Part of a small language model's weights.
Training: a variant of Muon for these matrices, 350M tokens, 5336 steps.
MLP neurons of a small language model. Each row is named by its layer, matrix (up: input weights) and neuron, and shows model dimensions 128-223. Each number is 200 + 30 x the weight over its row's rms, rounded and kept within 0 to 999.
After each neuron's rows, "fires on" lists the tokens most often at its 100 highest values on Wikipedia text that the model never trained on.

L4.up696,109,199,208,190,188,123,193,234,223,212,223,149,226,165,238,128,206,162,215,237,236,202,188,165,160,231,177,192,238,183,170,217,229,180,207,239,171,225,195,223,168,222,243,224,194,251,161,194,188,226,258,177,228,211,204,254,171,223,147,201,161,215,138,163,192,261,202,269,144,208,216,187,178,214,243,230,177,201,201,247,184,174,182,235,185,196,201,173,214,179,189,174,195,217,229,188
fires on: ".", "r"

L3.up375,189,168,224,155,195,203,231,203,175,227,212,223,176,212,214,186,167,227,192,151,199,176,165,217,185,270,191,239,192,181,222,189,243,182,224,185,218,206,187,214,185,187,219,203,176,194,189,214,181,208,244,202,160,203,172,138,211,187,165,145,194,211,200,221,197,145,262,275,225,139,164,177,243,207,259,202,212,203,167,187,200,241,192,199,169,203,250,188,222,177,218,244,176,267,191,205
fires on: "d", " val", "ss", " inv", " Att"

L3.up970,235,231,195,191,169,155,233,263,220,174,145,192,192,174,215,209,202,213,150,244,220,188,230,230,149,142,179,195,223,184,192,235,232,169,234,211,230,221,208,197,188,198,159,239,225,170,208,188,184,230,154,225,239,233,177,204,188,193,225,199,206,224,182,264,209,247,200,169,186,200,216,178,172,238,149,190,235,211,211,230,157,175,180,203,206,160,213,206,149,221,199,129,250,151,191,275
fires on: " still", " to", "ld", "lit", "mi", "on"

L4.up488,251,171,191,161,243,221,155,214,228,190,199,159,239,196,216,236,207,205,182,185,186,183,208,202,209,221,208,213,207,191,181,267,183,209,220,255,206,232,189,202,140,175,221,158,158,227,258,229,179,184,213,218,112,204,179,171,232,194,149,170,172,171,175,176,153,180,213,191,199,255,219,189,239,167,203,165,251,256,203,201,137,171,151,182,257,192,243,206,187,135,176,204,184,196,195,199
fires on: ",", " or", "l", "s", "O"

L3.up665,158,233,215,229,219,165,193,163,231,221,181,248,231,137,178,231,188,183,223,187,288,219,194,183,137,199,221,197,243,177,199,145,222,186,179,268,187,170,194,163,133,212,204,217,145,238,156,183,189,294,227,165,216,194,217,154,156,215,203,245,198,195,150,163,139,219,234,194,190,203,243,175,221,215,223,216,200,208,220,231,219,193,189,211,186,237,207,262,187,201,198,165,229,197,184,211
fires on: "s", "=", " to", " on", "r"

L4.up674,203,183,244,142,218,243,160,225,177,193,201,219,238,249,210,233,201,183,205,205,204,167,220,206,217,213,144,249,196,163,205,234,231,174,206,214,216,201,170,202,177,202,175,205,222,221,165,212,263,192,181,232,186,208,218,166,231,248,222,182,181,208,189,198,200,217,187,238,201,196,208,253,159,196,178,153,219,177,184,195,163,214,243,201,207,255,189,246,203,190,213,224,162,228,233,203
fires on: " 3", " who", " had", " which", "lic", "lia"

L5.up91,197,255,198,145,200,220,215,272,227,213,216,210,191,255,232,189,244,227,192,229,226,171,222,195,175,181,205,216,183,174,217,205,228,172,226,226,255,171,177,194,246,192,218,152,173,162,219,176,202,168,213,159,149,175,181,199,207,207,187,165,253,209,189,138,188,185,227,197,233,225,169,160,235,220,222,173,223,179,201,170,190,185,258,180,182,190,213,211,218,171,162,156,188,174,237,209
fires on: " as", ".", " than", " to", " that"

L3.up891,228,208,171,194,197,173,212,200,203,227,200,162,212,180,221,212,173,187,230,212,271,208,209,142,246,182,172,218,170,155,202,174,205,199,186,153,226,216,289,166,158,191,133,181,193,157,179,198,156,204,218,238,161,168,222,256,215,177,202,112,218,180,188,189,180,219,195,244,200,177,183,167,191,246,198,215,262,194,142,194,200,214,223,211,240,174,228,196,186,212,197,198,230,209,161,190
fires on: " of", "ing", "la", "a", "or"

L6.up823,197,229,203,207,202,250,233,171,238,181,195,197,208,217,236,190,219,254,247,221,203,177,211,189,180,217,158,152,147,127,161,251,188,206,240,259,233,211,157,179,162,236,184,169,197,200,184,154,193,157,165,175,149,228,150,179,197,253,189,164,237,158,182,208,161,192,207,181,192,202,161,180,179,170,222,237,239,158,169,226,174,224,250,198,183,202,182,186,220,202,206,222,233,204,194,178
fires on: " that", " which", ".", "’", " season", "\n"

L6.up309,188,192,171,171,226,204,213,185,218,179,274,167,215,183,163,189,182,198,209,166,145,168,283,180,162,218,164,225,186,202,153,153,226,183,206,209,194,200,177,190,206,194,172,191,221,173,259,212,166,197,221,223,220,174,201,190,210,189,257,198,241,209,212,209,211,247,167,171,178,232,185,209,192,178,212,191,173,178,181,225,178,130,252,201,190,216,235,230,181,247,169,163,143,161,206,218
fires on: " as", " that", " to", " described", " him"

L6.up503,190,184,255,193,212,231,167,177,191,245,227,160,188,197,178,204,175,195,190,220,158,225,199,183,160,269,184,179,144,159,184,180,200,201,167,193,263,199,213,206,200,202,195,188,217,170,224,195,190,213,252,207,201,155,193,193,250,234,182,159,180,211,158,209,151,240,226,239,220,227,202,202,202,156,159,216,229,172,185,199,154,198,231,172,219,204,280,227,188,174,214,206,226,244,214,177
fires on: " which", " that", "s"

L3.up1181,155,201,176,152,163,211,231,222,171,221,170,234,237,172,224,162,195,184,271,138,193,206,265,169,156,226,161,199,217,189,183,273,244,226,163,168,233,200,253,184,165,189,196,209,225,222,175,263,173,178,207,250,222,178,207,183,216,156,173,187,247,124,195,198,202,217,217,217,173,193,167,196,194,197,146,231,218,234,233,206,149,169,211,249,227,131,202,220,178,203,187,177,181,207,225,228
fires on: "n", "or", "ing", "t", "ee", " later"

L6.up1291,256,211,242,196,244,162,182,191,193,217,255,180,245,164,218,181,213,196,177,154,205,195,195,163,188,228,179,156,256,252,166,163,223,172,216,214,207,169,225,159,229,235,195,186,220,201,250,222,202,194,204,204,164,139,172,176,140,246,216,218,179,175,124,229,206,181,187,182,181,213,205,204,232,206,205,197,178,209,150,193,198,179,179,183,178,180,210,166,146,242,184,187,206,226,218,236
fires on: "\n", " of", " as", "=", " to"